From a checkpoint of a small transformer trained on Wikipedia.
Size: 13 layers, width 576, 9 heads of 64 (3 for keys and values), vocabulary 16384, 64.9M parameters.
Training: 880M tokens, 13875 steps.
MLP neurons of a small language model. Each row is named by its layer, matrix (gate and up: input weights; down: output weights) and neuron, and shows model dimensions 176-271. Each number is 128 + 24 x the weight over its row's rms, rounded and kept within 0 to 255. A neuron's up and down rows have the sign that makes its largest values positive.
After each neuron's rows, "fires after" lists the tokens most often just before its 100 highest values on Wikipedia text that the model never trained on. A number after a token or word is its count.

L7.gate340 [178 173 152 109  87 117 129  98 107  85 146 152 178  72 111 142 136 114  97 127 133 130  83 155 109 134 109 120 132 108  78 142  89 139 101 184 224  99 147 139 150 173 140  95  95 139 129 109 113 186 139 101 140 101 155 113 135 127 131 112 109 133 148 105 176 106 127 125 115 138 113 112 136 105 118 139 163 157 120 124 131 127 116 110 119 137 156 126 148 148 154 166 164 146 167 124]
L7.up340 [138 113 117 124 164 140 126 151 122 118 101 111 157 134 180 135 124 115 163 128  84 118 122 139 112 102 127 145 129 134 146  94 141 146 116  76 116 132 130 139 146  87 181 162 167  81 127 110 153 148 100 101 165 104 134 104 115 118 108  99  91 167 157 130 150 137 161 111 138 130 112 121 108 115 144 131 100 121 189 157 115 149 107 165 123 142 119 106 186 158 129 105 113 122 102 108]
L7.down340 [140 135 127 116 113  93 130 115  74 113 108  90 142 117 107 124  68 155 122 124 101 137 112 139 121 131 115 170 151 119 124 123 106 140 129 124 182 112  94 110 101 141 145 117  83 110 119 156 163 121 131 140 112  99 156 138 135 159 128  89  95 202 164 126 163 114 119 120 158  92  77 144 149 112 129 142 132  56 154 111 140 118 108 139 139 143  88 153 128 101 114  98  90 163 134 126]
fires after: "\n" 21, " 2025" 11, " " 8, "22" 6, " 2022" 5

L5.gate670 [124 131 128 156 136 174  86 132 175 162  79 119 142 127 109 137 139 152 137 106 111 130 139  59 128 167 118  84  92 146 104 110 163 140  90 136 147 107 144 125 159 115 128 129 116 151 117 162 136  95 134 113  85  84 139 155 147 113 132 151 151 167  95 126 112 124 135 184 126 169  96 108 175 151 107  96  85  78 130 129 133 106 102 172 112 114 112 104 139 101 122 159  83 161 112 153]
L5.up670 [136 129 161 109 146 137  92  97 145 153  96 140 152  80 126  51 154 158 110 125 170 155 142 119 163  92 130 130  99 117 152 130 197 135  95 149 151 120 155 158 165 120 148 158 158 104 143 132 119 137 139 115 143  97  98 117 165 139  98 127 123  97 141 103 121 178 137  84 125 129 127 133 131 121 121 144 161 155 147 119 129 126  96 109 134 126 136 119 125 148 119 120  98 145 144 130]
L5.down670 [104  85 150 150 131 129 124 112 111 133 147 154  97 127 135  79 105 137 106 143  95 113 101 151 132 115 115 155 134  79 150 102 133 112 165  81 115 144  94 153 100  93 138 159 190 100 128 168 129 145 106  81  99 124 112 101 125 112 109 134 145 136 143 127  84 144 125 128 126 141 132 180 152  75 104 124 145 136 125 144 142 147  97 116 130 111 128 113 147 132  94 131  95 131  95 114]
fires after: "-" 31, "." 10, "_" 9, " [" 9, " \"" 6, " sem" 6

L3.gate58 [146  93  97 117 125 189 130 118 153 107 125 117 127 165 162 169 111 152 143 157 127 119 122 176 111 132 131  98 132 187 110 160 144 172 175 124 128 126 109  84 148  85 114 121  76 117 133 144 117 171 124 132  93 136  95  97 122 123  86 158 140 130 161 170 141 143 135 117 103 110 128  99 114 142 134 125 125 140 103 110 179 159 151 105 130  95 125 117 139 128 108 137 152 151 140 146]
L3.up58 [168 140 143 129 146 144 140 134 129 102 143 139 136 177 137 163  80 146  98 155 161 116 122 110 107 135 124 128 138 158  82 141 144 170 161 112  79 148 135 146 149  80 110  98  93 142 121 105 132 164 157 114 108 122  96 123 114  97 115 127 158 121 152 155 137 152 163 124 133 108 144 130 148 144 134 107 117 137 145  76 133 193 132  99  99 112 134 131 117 107 107 152 165 129 126 133]
L3.down58 [ 88 164 107 109 127 157 137 120 100 137 137 107 146 154  51 162 130 154 122 109 113 128 151 117 108 107 118 104 109 121 114 190 115 137 128 136 167 125 105 140 139 110 170 154 138 136 151 137 151 145 128 116 117 143 125 148 141 110 180 120 150  99 135 102  92 116 146 116 138  74 150 126 128 112 108 110 163 123  85 131 112 156 180  53 154 133 141  83 134 118 137 117 143 142 142 154]
fires after: " the" 56, " a" 10, "===" 4

L5.gate1337 [136 155 145 125 133 139 140 115 144 121 123 114 154 145 137 127 168 110  89 141  89 116  91 114 127 144 110 128  90 124 135 140 147 107 119 163 137 131  75 148 123  97 149 133 149  89  97 130 153 164 142  97 147 123 122 138 120  96 180 115 129 129  98 144 136 142  94 121 106 107 111 114 166 132  71 143 137  86 126 114 125 126 125 100 135 109 129 128 133 137  86 130 128 158  77 133]
L5.up1337 [ 91 165 180 103 112 124 119 112  77 147 138 128 124 173 113 121 117 117 100  99 122 108 115 128 121 144 101 117 144 137 113 125 109 145 130 135 133 130 148 109 162  64 161 124 155 155 133 125 133 148 108 154 140  94 128 144 108 126 116 125 104 146 116 143  96 124 151 119 109 116 116 123 124  95 136 131 101  98 112 129 110  92 152 137 120 123 120 132 192 130 106 124  87 103 121 139]
L5.down1337 [128  98 107  92 155  94  74 120 139 179 155 146 132 151 151 157 151 135 149 113 135  97 139 105 128 165 136 153 166 161 169  98 101 140 123 110 107 133 125 144 108 121 147 118 130 176  87 126  60 128 114 122 125  98 160 108 140 121 161 149 169 118 169 103 125  92 104 134 150 111 108 152  74 151 139 121 118 151 108 123 121 113 127  89 132 147  95 123 156 157 111 110 133 139 162 134]
fires after: " \"" 24, " (" 11, " d" 8, " D" 7, "." 6

L5.gate764 [110 106 126 122 165 134 126  86 119 112 153 108 154 160  89 111 132 137 103 136 130 144 156 152 102 172 127 143 142 122 164  79 161 131 123 128 133 143  93 142 105 100 115 137  97 150 148 159 125 119 137 104 112 135 163 127 176 104 129 118 108 169 157  97 150 144 124 121 148 129 115 104 141 183 135 149 128 183 165 165 154  98 117 113 169 148 124 122 148 145 151 145 118 140  53 146]
L5.up764 [129 132 125 130 169  93 106 150 128 137 177 187 134 131 123 131 129  99 183 130 163 139 146 171 179 152 119 166 107 120 163 158 127 127 159 183  64 114 151 122 131 135 128  88 119 148 115 118 143 137 131 161  81 148 116 140 120 132 129 117 127 140 132 118 149 126 156 123 133 157 134 138 149 117 134  99  99 143 116 111 165 141 109 139 117 128 100 145 111 131 136 183 173 141 145 152]
L5.down764 [115 128 158 139 132 122 143 115 165 115 120 125 161 131 142 153 147 148  98 121 199 112 108 188 131 118 124  72 155 130  94  92 122 129 137 128 119 149 113 175 131 160 106 120  95 157 160 118 139 156 149 181  84 119 142 155 142 157 124 127 120 169 125 129  98 123 143 161 150  97 130 132 157 137 163 101 148 128 128 135 161 108 142  78 154  84 118 119 135 167 123 138 131 180 151  77]
fires after: " p" 13, " c" 10, " P" 8, " F" 8, " f" 7, " d" 6

L3.gate1350 [106 139 144 100 119 167 110 134 173 172 128 121 140 141  92 166 153 104 129 102 147 123 136 161 142  98 134 102 138  92 118 140 123 125 100 101 131 145 149 122 142  65 139 158 110 116 133 119 126 126 133 109 127 124 108  98 142 107 147  84  97 138 122 107 150 181 144 137 127 123 146 142 128 182 113 126 126 129 130 130 213 138 144  95 168  88 139 125 139 137 111 121 134 110 104 100]
L3.up1350 [126 123  97 133 157 135 161 129 151 119 109 136 135 135 133 129 112 116 101 114 151 124 144 116 112 103 184 155 124 125 137  60 179 122 116 115 103 119 110 151 159 136 146 156 122 174 148 150 102  91 127 102 115  90 104 182 178 122 140 105 131 161 101 139  83 192 167 113 156 120 117  69 131 112 119 117 123  98 137 148 114 130  79 156 148 146  98 123 152 148 107 104 100 134 148  89]
L3.down1350 [ 76 135 124 138 107 125 121 115 124 139 141 147  81 156 171 162 127 132 148 127 104 131 170 137 131 122 138 164  84 154 167 120 128 167 163 160 105 131 107 119 137 112 149 126 120 127  79 146 124 153 173 113 103 135 140 150 123 114 124 145 155 135 169 119 146 150  77 151 112  96  89 102 125  86 162 141 101  91 147 136 158 107 139 103 157 125 139  86 157 118 164 114  94  95 100 120]
fires after: " \"" 19, " (" 19, " named" 6, " Con" 6, "-" 5

L7.gate542 [129 129 113 124 101 139 141 149 127 114 134 111 135 140 109 128  78 117 144 138 120 141 123 137  83 100 129 122 109 125 125 134 129 133 131 135 161 118  97  92 117 131 130 145 109 111 142 173 111 142  85 114 138 130 170 103 183 145 122 154 116 148 104 120 129 140 146  78 150 152 115 125 123 134  88 109 132 102 140 133 156  96 165 162 160 130 107  94 115 134 108 145 113 166 115 117]
L7.up542 [ 96  85 163 107 123 179 145 177 107 146 108 114 114 152 106 149 166 131 117 112 152 138 124 105  58 137  94 163 123 136  85 123 116 117 187 104 149  95 107  89 141 145 135 113 140 127 111 131 146 128  39 140  94 164 172 121 141 125 114 134 113 146  96  88 121 136 122  99 119 117 123 148 167 132 136 130 135 110 137 147 127 119 158 171 123 141 136 152  95 131 135 140 125  92 143 119]
L7.down542 [111 145 120 127 107  92 143 147 127 111 126 112 147 157 113 112 140 133 100 114 140 111 161 157 172 159 190 138 115  72 140  98 110 146 139 167 163 149 105  81 135 131 127 150 120  93 136  86 104 176 188 137  91 142 121 124 128 144 103  77 120 106 125 128 150 131 114 128 172 142 139 152 147 138 140 146 133 102 157 144 132 158  89 140 155 122 153 131 103 126 160  57 117 132 107  91]
fires after: "\n" 41, " |" 12, "ries" 5, " by" 4

L5.gate923 [141 132 127 113  99 130 124 131 110 180  99 126 136  88 147 152 164 135 127  84 128 143  91 174 147 105 108 151 125 138 114 136 155 174 146 160 164 102 171 142 165 136 128 112 144 108 118 118  87 104 133 126 144  97 128 176 113 120 127  77 120 166  98 120  92 164  95 139  98 123 131 104 132 174 144 162  98 118 107 130 161  60 153 104 132 122 111 135  91  99 119 117 103 137 142  98]
L5.up923 [131 146 140  72 123 140 151 109  87 119 112 142 124 149 130  95 155 171  81  68 114 128 140 102 114 126  99 154 164 131 141 103 110 133 145 119 177 107  98  98 139  84 172 100  95 100 157 149 123 138 127 142 119 139 125 129 119 120 125 114 112 140 108 161 103 131 119 126 162 178 100  82 134  88  95 148  89 109 109 122 102 121 125 156 146  98 149 122 104 131 149 147 116  96 120 166]
L5.down923 [140 104 124 116 115 122 124 103 129 104 145 115  93 124 123 142 104  83 101 147 158 131 132 121 121 107 118 160 166 120 120 133 161  87 131 145 127 120 102  82 109  99 168 128 129 140 157 138 131 133 124 120 127 140 133 137 114 128 123 106 177 123 132 102 159  88 112 164 151 146 104 201 131 122 137 157 136  97 129 142  90 114 123 128  84 119  95  71 138 118 127 131  78 148 147 169]
fires after: "-" 32, " \"" 7, " '" 7, " (" 7, "/" 5

L3.gate624 [102  87 133 145 137 137 130 138 126 169 114 149 187 151 117  88 133 169 137 139 127 126 128 128  93 120 166  97 180 109  98 127 147 137  77  88 103 126 137 120 137 118 124 146 132 141  77 127 106 109  62  89 136 137 132 144 142 185 128 124 121 148 106 150 103 134 126 125 140 113 104 115 115 125 111 108 147 131  75 141 123 155 131 108 134 123 150 128 121 128 117 111 133 169  86 103]
L3.up624 [126 105 169 141 133 145 131 137 138 177 119 182 141 114 106 131 122 164 162 160 143 145 115  92 149 105 151 125 124 109 102 147 133 134  84 116 112 110 130 124 158  77 130 122 157 143 141 119 175  88 179 129 132 152 114 113 160 170 161 160 154 114 142 125  83 131  91 149 115 114 144 122 126 131 110 140 137 131 106 142 103 170 124  99 160 117 116 108  96 112 128 143 150 155  96  87]
L3.down624 [100 115 152 150 145  97 109 128 103 147 114 110 143  76 118 112 165 145 102 176 110 116 110 155 140 102 114 136 128 129 163 124 127  95 125  93 180 124 107 133 175 113 123 133 154 146 100 125 162 105 174 111 129 140 134 163 138 213 190 167 141 125  84 107 135 148  97 113 158 119 175  98 129 151 139 103 103 125 107 138 141 169 103 139 131  96 101 130 102 117 149  86  97 111 138  87]
fires after: " in" 45, " of" 12, " the" 9, " to" 6, " for" 4, " New" 4

L5.gate243 [129 153 132 139 147 149 145 155 121 135 126  94 153 142 109 125 117 126  93 137 169 135 130 150 122  91 109 128 152 105 101 130 117 114 146 127 116 153 125  97 139 112  98 103 150 112 151 119 133 126 156 127 148 144 106 135 113 155 127 175 114 146 118 144 115 136 109 186 124 138 148 107 169 125  96 103 125 106 135 172 148 150 119  86 131 132 161 141 149 108 126 151 119 135 134 137]
L5.up243 [156 110 132 125 130 114 107 144 105  92 124 107 135  90 111 124 147 147 109 101 119  87 142 142 162 130 149 141 135 152 118 158 118 139 115 132 128 156 153 107 144 108  94 157 134 120 116 175 143 110 132  71 136 104 117 128 106 158 101  79 127 105 111 110 108 184  95 121 100 135 133  93 128 142 132 126 102 146  74  77 159  93 125 143 123 158  90 145 133 115 140 127  83 133 148 133]
L5.down243 [133 114 135 125 123 135 129 185 112 148 146 152 137  91 164 120 146 120 101 138 175 111 132 148 118 148 150 174 158 170 136 180  96 141 112 101 132 130 129 128 160 160 112 134 177 141 161 151 108 130 138  88 165 168 105 129 113 116 104 137 134 142 117 162 164 109 115 100  98 116  57  91  81 144 111  83 114 116  99 121 107  91 152 133 136 166 136 130 159 100 114 132 143 121 125 153]
fires after: " \"" 32, " '" 11, "-" 11, " (" 10, " un" 6, "–" 4

L5.gate695 [148 134 152 151 128 144 155 140 142 131 143 123 102 130 124 143 135 116 102 114 181 149 167 159 137 118 150 173 125 123 100 169 103 143 142 134 145 174 157  95 114 201 145 155 142 122 121  33 105 160 146 109 160 102  97 129 119 156 127 148 107 145 124  91  89 140 117 140 145 125 149 156 120 108 133 124 136 155 150  96 123 132 145 148 127 153 120  68 157 108 106 149 120  73 150 124]
L5.up695 [111 128 164 149 144 103 127  90 160 129 120  87 124 120 114 120 149 165 135 114 131 114 135 126 126  77 113 105 110 117 139 114 148 118 122 150  95 150 135 126 139 153  77 113 132 120 100 118 115  88 144  84 114 103 127 195 120 149 127 142 146 149  77  93 127 121  92 127 177 147 107 105 109 162 125 107 121  96 142  98 116 151 118 137 143 162 117 133 138 131 148 139 109 125  97 124]
L5.down695 [125 147  90 127 111 130 148 167 135 160 150 117 140 133 159 128 138 162 163 146 102 117 158 147 138 151 137  95 155 104 143  93 182 134 128 137 144 102 128 119 148 148 114 110 130 115  89 125 121 127 110 144  92 115 139 179  84 125 160 100 148 108 130 107 163 129 115 124  98 109 111 102 173 136 166 134  86 131 123 121  94 129 132 116 156 130 139 121 131 125  99 103  90  96 101 125]
fires after: "H" 19, "R" 14, " R" 7, " Y" 6, " H" 5, "L" 5

L3.gate1210 [136 168 131 152 165 138 148 124 137 109 120  91 132 187 119 143 124 109 106  80 115 122 124 131 120 142 127 171  89 155  82  90 109  83 130 160 164 125  86 163 110 138 100 127 151 113 174 125 132 122 133  97 152 133 125 118 149 153 123  99 159 114 158  91 132 117 112 116 117 116 119 127 166 125 123 165 153 128 143 100 147 124 164 151 119 117  73 138 143 145 131 147 138 135 138 121]
L3.up1210 [123 126 134 135 106 163 104 142  95 156 106 127 131 138 130 113  96 136 160 116 176 153 124 137  90 159 176 117 142 187 108 149 151 177  94 102 119 113 132 101 105 107 104 154  93 107 125 146 105 123 113 126 103 117 129 127 183 121 142 135 150 173 107 120 137 147 113 133 115 186 156  99 156 132 135 173 171 153 140 108 159  86 145 118  92  95  95 108 127  96 128 151 150 115 139 125]
L3.down1210 [120 156 130 142 134 162 125 123 166 141 118  94 125 152 113 131 107 158  90 136 133  89  92 118 118 112 165 126 116 134  79 124 101 136 132  86 220 142 121 118 122 134  86 102 121  94 164 148 119 128 126 136 143 116 127 101 159 109 111 143 155 118 154 104 157 119 114 129 175 119  97 164 128 131 116 128 171 106 146 100 165 112 155 151 148 158 107 115  80 102 138 136 129 133 146 128]
fires after: "\n" 94

L3.gate997 [124 128 162 171  98  76 108 125 153 140 128 163 113 158 122 156 117 145 135 180 148 116 131 119 127 112 121 171 108  95 107 117 119 123  91 122 107 135 135 132 109 141 103 171 113 145  88 113 192 132 146 121 158 122 105 138 142 129 125 122  96 114 106 151 125 106 131 136  97 111 129 118 140 137 133 108 165 134 116 124 119 165 124 118 138  93 136  84 137 114 105 115 124 108  85 133]
L3.up997 [116 116  90 135 138 101 121 157 118 157 115 149 122 122 168  99 135 155 108 116 138 130 109 177 128 122 162 109 126 133 112 123 107 114 112  84 132 148 152  99 152 129  77 157 118 126 118  88 137 126 139 163 140 140 162 198  89 115 116 141 152 132 118 102 135 142 139 131 141 117 135 125 134 136 114 142 112 131  87 107  81 126  98 127 138 130 135 126 178 112 138 151 138 145 165  81]
L3.down997 [114 143 158 131 125 123 115 125 132 140 156  85 187 115 125 126 129 121 130 121 156 158 140 142 165 134 151 117 133 136  99 124 176 129 157 134 176 152 129 106 126 155 160 157 167 169 109 122 159 156 143 151 156 122 147  91 125 119 152 151 179 127  94  86 132  97  93 148 171 151 125 163 131 133 108 127 140 155 110 104 138 133 101 101  91 119 118 149 135 144 112  99 136 138 140 131]
fires after: " of" 36, " in" 19, " the" 12, " =" 7, " In" 6, " into" 4

L5.gate6 [149  93 177 124 153  92 129 125 131 102 172 139 147 167 116 121 192 115 146 110 141 131 109 154 155  96 136 122 145 138 153 122 133 100 125 125 147 143  97 111  93 136 143 116 159 132 147 102 132 153 123  99 140 120  87 135 129 105  64 110 154 113 112 119  92  94  93 155 141 109 135  98 113 106 112 112 105 147 146 116 121 126 137 127  94 103 132 155 128 106 140 119 101 148 125 111]
L5.up6 [118 172 142 148 145 117 111 137 146  98 120  96 168 131  93 128 111  74 140 140 143 129 134 127 142  84 137 114  98 100 125 102 113 141 137  96 156 113  78 136 165  94 107 134 144 142  45  91 110 135 134 142 142 119 137 160 142  59 136 181 163 119 126 108 120 112 107 157 141 180 113 164  92 110 144 126 143 123 137 142 108 128 138 140 154 112  97 141 121 113 119 135 118 106 101 123]
L5.down6 [131 146 184 157 157 128 130 111 106 126 126 116 107 131 138 133 121 157 143  89 139  89 115 134 119 129 148 119 145 168 129 118 165 136 174 128 158 126 116 118 172 142 109 129 138 115 143 139 108 146 169 160 122 110 100 135 148 119 191  89 127 123 164 110 133 137 151 105  51 109 148  69 155 140 159 141 140 129  97 135 136 167  98 112 119 136 108 110 119 126 152 151 164 121 133 140]
fires after: "R" 18, " R" 17, " l" 16, "L" 10, " r" 10, " L" 9

L5.gate855 [109 121 103 114  71 156 151 118 122  78 143 111 130 127 139 119  95 119 125  87 161 111 125 108 114 135 135 121 136 104 116 120 130  78 115 134 122 112 155 150 135 126 131 154  94 141 125 122 147 131 131 141 130  99 142  99 107 124 175 148 133 124 103 142  76 148 117 178 121 146 149 114 101 111 112 130 148 129 102  86 135 153 152 136 101 112 125  74 131 164 136 132 126 124 123 162]
L5.up855 [137 102 143 124 148  98 120 133 132 162 144 115 111 121 105 115 108  89 125 107 156 120 133 122 130 124 112  94 149 112 123 119 113 171 104 113 158 101  47  94 164 120 135 129 149 136 147 125 129  96 133 131 177 142 100 124 118 141 114 120 110  86 101  85 123 110 135 133 153 124 166  70 141 163 161 108  93 107 115  97 160 143 147 109 131 113 156 137 119 157 116 144  94 105 102 163]
L5.down855 [175 139 107 135 121 142 107 122 128 125 201 112 102 108 115 104 143  92 121 114 155 125 124  74 108 144 149 106 160 101 173 138 145 118 163 107 149  83  80 156 148 113 115 117 145 123 170 172 116 139 119 113 117 126 131 167 133 106 136  88 120 129 130  92 122 156 114 142 130  88 151 166 105 156 124 100  96 160 110 132 132 126 136 137 141 132 114 127 123 104  72  97  80 129 122 158]
fires after: "-" 31, " (" 19, " Mc" 6, " \"" 5, " a" 5

L3.gate1227 [114 121 113 131 143 159 157 122 125 110 128 139 123 147 141 131 155 140 111 163 137 125 150 126 111 166 146 135 176 142 179  97  57 132  87 131 116  76 118 120 110 100 121 126 113 152 129  89 125 133  87 126 128 120 139 121 115 189 122 126 159  90 161  94 170 156 150 135 161 142 163 120 109 114 110 118 138 155 115 135 114 160 120 145 115 144 134 135 129  99 145 139  93 116 115 139]
L3.up1227 [ 81  77  86 131 171 142 152 150 117 113 113 123 120 119 127 124 131 135 135 164 121 108 112 116  76  93 162 107 199 148 121 131 162 116  99 154 153 137 110 147 122 152  94 149 106 148  60  85 130  86 144 163 106  92  98 123 133 161 100 149 106 115 126 154 129 130 122 129 132 138 135 124 110 104 114 124 163 113 129 136 134 118  99 130 142 151 112 138  97  50 154 135 107 128 151 124]
L3.down1227 [162 116 149 149 105 185 104 105 100 138 126 102 129 132  85 133 179 126  99 145 185 101  96 120 148 142 158  98 205 123 119 115 150 101 105 136 186 108 121 134 139 151 163 142 152 138 144  97 157 125 180 113 120 118 102 102 111 120 116 126 141 105 130 117 168 102 139 127 127 194 119 140 109  86 103  92 130 161  75 116 116 156 135 117 134 140 115 129  99  99 138 122 149 142 122 132]
fires after: "\n" 40, "History" 9, " \"" 5

L5.gate728 [128 113 118 120 105 146 130 143 122 124 171 134 141 141 106  96 155 138 120 111 130 156 131 126 134 135 163 144 155 135 134 130  70 144 155 131 134 115 118 100 104 165 130 124 137 115  97 111 132  92 140 136 127  89 128 108 130 106 166 150 124 119 160 121 138 145 138 179 132 136  85 158 157 111 142  79 122 126 111 155 122  99 124 153 144 135 108 109 143 119  96 164 139  59 107 171]
L5.up728 [120 144 161 103 110 134 113 115  80 128 102 135 129 155 115 106 148 113 159 141 144 113 141 156 120 139 132  93 155 136 134 146 132 126 152 170 138 141  98 132 100 116 114 109 185 105  96 135 164 162 126  85 126 114 154 129  82 137  90 110 130 133 188 127 107  96 118 111 117 139  94 118 137 161 108 141 138 116 103 132 144 114 145 135 123 115 141 108 118 136  93 126 140 176 129 109]
L5.down728 [168 115 116 135 154 107 132 101  83  87 148  85 169 154 119 130 137 127 122  92 119  73 177  99 139 141  72 139 135 145 105 121 156 123 125 151 172 108 152 171 108 182 130 121 129 190 135 148 102 101 141 117 140 134 168 116 184 149 131 162 136 113 127 114 101 119 124 176 139 107 125 135  87 159 120 199 159 152 104 139  99 128 142 165 149 128 127 119 161 110 131 131 148 125  97 105]
fires after: "." 27, " the" 19, " The" 16, "The" 8, " (" 7

L7.gate1093 [121 105 157 122 137 110 155  56 132 142 116 111 130  87 131 134 108 132 135 162  97 124 139  92 146 139 118 174 142 118  99  76 142  86 119 144 181 164 115 140 112 145 117 116  99  91 148 134 139  98 143 101 139 119 150 177 125 108 122 100 139 123 182  96 138 160 132 126 122 161 117 125 139 163 124 143 156 106 156 161 171 145 107 112 124 108 169 128 137 144 122  94 118 119 136 153]
L7.up1093 [159 117 158 112 134 114 101 138  81 145 118 120  73 104 168 124 168 132 132 151  95 162 147 103 117 127 127 145 104 100  85 117 113 124 147 128  90 150 113 127  81 172 174 135 171  98 134 115  68 127 113 130 137 122 140 114 152 131 113  59 120 139  91 125 161 132 140 113 164 131 147 134 119 139 115 161 123 132 167 143 144  97 112 115 144  87 138  82 169 133 108  96 111 121  99 147]
L7.down1093 [149 142 125 148 105 154 170 108 142 132 135 120 150 123 141 133 127 144  91 155 126 137  95 131  77 107 128 126  95 120 124 111 149  97 137 177 199 166 125 137 127 123 142 144  83 114 136 158  88 105 147 112 115 148 142 103  65 123 139 102 144 132 139 122 112 114 118 117 130 100 164 144 117 156 134 162 118 172  92 123 122 139 118  90 145 149 141 126 126 126  99 110 148  79 131 116]
fires after: "\n" 51, " by" 10, "\n " 4, " 1" 4

L3.gate1171 [115 116  97 138  98 146 162 131 161 125 127 124 147 154  99 144 101 109 122 130 127 115 115 149  79 131 131 125 122 147 124 139 116 151 161 102 115 133 153 124 134  92  41 122  99 125 102 114 128 136 110 112 123 157 128 134 129 135 127 139 129 132 144 140 125 127 142 170 110 144 145 110  98 122 121 149 102 148 107  99 113 138 130 148 109 100 129 180 191 130  90 105 135 149 104 188]
L3.up1171 [155 143 144 134  88 146 113 144 159 165 139 158 122 148 137 162 144 155 118 111 133 123  96 128 131 108 145 106 156 123 162 125 126 108 154 112 119 121 145 125 117 129 118 116 142 121 144  88 138 124 104 106  88 128 111 141  95  48  60 127 136 143 138 100 164  76 140 196 121 133 130 111 128  85 114  94 115  79 114  68 151 129  81 135 135 113 162 124 139 119 118 147 142 140 130 143]
L3.down1171 [153 117  91 131 128 133 162 101 112 112 107 164 192 146 146 107  84 124 128 165  76 133 127 128 151 119  93 101 125 113 117 125 158 168 160 136 152 114 156 139  93 131 144 104  94 191 136 127 167 111 129 125  94 145 140 118 141 122 168 145 129 146 105 146 122 140 158  98 101 106 106  99 123 115 123 109 148 143 133 114 134 123 126  89 122  70 127 152 157  95 111 123  96 140 126 135]
fires after: " the" 37, " a" 17, " his" 8, " Pok" 5, "'s" 4, " their" 4

L5.gate1255 [115 167 115 132  67 171 155 146 144 149 131 135 123 137 166  82 164 176 159  99 118 138 142 133 147 126 144 139 151 118 107 135  99 137 145 140 160 123 125 186 135 171 119 170 112 166 132 112 117 110 143 130 146 152 140 122 146 125 137  98 132 108 133 115 209 129 184 135 112 141 147 152 133 108  99 130 153 121 156  86 143 150 123  84 120 139 153  87 127  71 123 122 106 130 103  97]
L5.up1255 [109 125  77 127 100 144 128 133 121  77 145  99 147 159 148 137 105 107 162 111 117 134 130 104 100 122 164 130 140 181 140 175 141 141  84 144 148 107 157 125 127  87 107  95 154 163  89 117 137 157 130 151 130 105 118 139 127 143 101  97 101  86 117 128 105 133  95 108 150 146 120 124 149  56 123 105 117 141 133 117 136 166  91  98 139 153 131 113 146 140 156 159  92 104 135 129]
L5.down1255 [149 134 129 156 114 134 163 147 148 151 137 128 132 103 161 146 120 176 120 115 113 155 132 103 113 157 139 133  95 120 132 141 125 157 128 118 180 120 176 155 121 123 152 118 141 101 132 131 140 175 102 149 135 128 155 126 175  80 121 118 116 129 136 135 127 147 117 135 107 136 157 129 122 154 121 109 178 143 159 111 107 143 137 145 122 116 149 151 100 133 152 172 122 151 137 121]
fires after: "\n" 62, "." 21, "-" 7, ")" 4

L5.gate696 [133  77 166 117 168 125  87 140 113  97 109  67 136 184 114 114 136 128 109 110  99 148 156 111  95 114 112 135 139 141 143 149  97  98 158 114 150 119 157 140 104 110 130 121  90 114 137 135 150 120 118 113 140 127 143 103 162 104  88 103 153 109 129 127 131 102  85 148 190 114 150 178 107 100 102  89 154 142 124 171 170 101 136 148 100 156 127 122 127 124 119 158 154 122 108 142]
L5.up696 [124 113 100 124 129 149 100 127 109  94 172 163  99 126 146 153 142  85 165 105 145 143 122 117 158 138 135 182 120 162 182 156 115 130 129 146 129 114 112  73 119  95 128  98 100  90 115 161 195  93 115  95 113 102 107 126  98 141 127 146 112 162 150 146 163 125 107 127 104  76 161 139 172 124 119 142 132 116 129 138 155 152 156  94 109 161 122 110 170 100  99 142 138  85 157 111]
L5.down696 [ 91 180 139 158 133 108 149 102 165 119 127 127 139 116 146 145 131 136 109 127 127 160  98 157 155 120 128 132 105 103 108 174 133 131 153 121 111 175 132 111 144 135 146 123 102 145 145  84 119 113 106 120 116  98 120 130 125 113 139 121 146 144 129 129 146  98 118 118 135 121 151  96 152 101 155 220 108 117 161 166 152 128 142 156 122  78 146 131 159 118  63 110 151  92 102 113]
fires after: " p" 23, " P" 20, " s" 8, " o" 7, "P" 6, " st" 5

L5.gate1060 [117 166  95 141 144 110  75  88  80 129 121 137 105  99 105 153 115 150 149 102 149 132 165  83 167  82 122 145 140 121 156 145 124 123 161 122 117 157 121 141 171  96 155 144  85 178 114 137 132 163 115 142 117 136 104  90 132 142 140  99 152 132 144 143 150 100 130 138 134 105 115  87 143 148 115 131 141 137 157 167 116 133 125 110 150 120 127 111 128 100 103 161 150 123 127 129]
L5.up1060 [106 174 136 131 156 111 100  76  99 124 150 142  97 149 116 138 132 119 122 104 131 153 128 124 150 114 111 160 163 150 143 147 143 134 132 108 136 143 123 121 151 173 155 136 113 149 134  88 122 120  84 123 128 124 125  98 107 110 126 117 124 120 128 142 137 136 124 154  93 100 148 136 135 148 103  86 166 178 131 120 129 144 119 111 173  88  97 155 133  98 138 158 143 100 131 139]
L5.down1060 [117  83 111 128 118 148  84  94 142  36  48 121  85  94 129 128 128 142 114  95 114 181 132 118 140 153 134 131 129  81 163 126 121 145 153 113 169 149  91 101 119  84 106 129 141 131 127 114 105  73 144 171 113 161  71 109 137 130 137 130 127 163 107 122  86 123 155 168 102 162 146 163 144 113  99 162 122 118 136 173 147 136 142 136 100 151 171 160 110 140  84  97 114 124 128 141]
fires after: " P" 28, " G" 8, "P" 7, " p" 5, "v" 5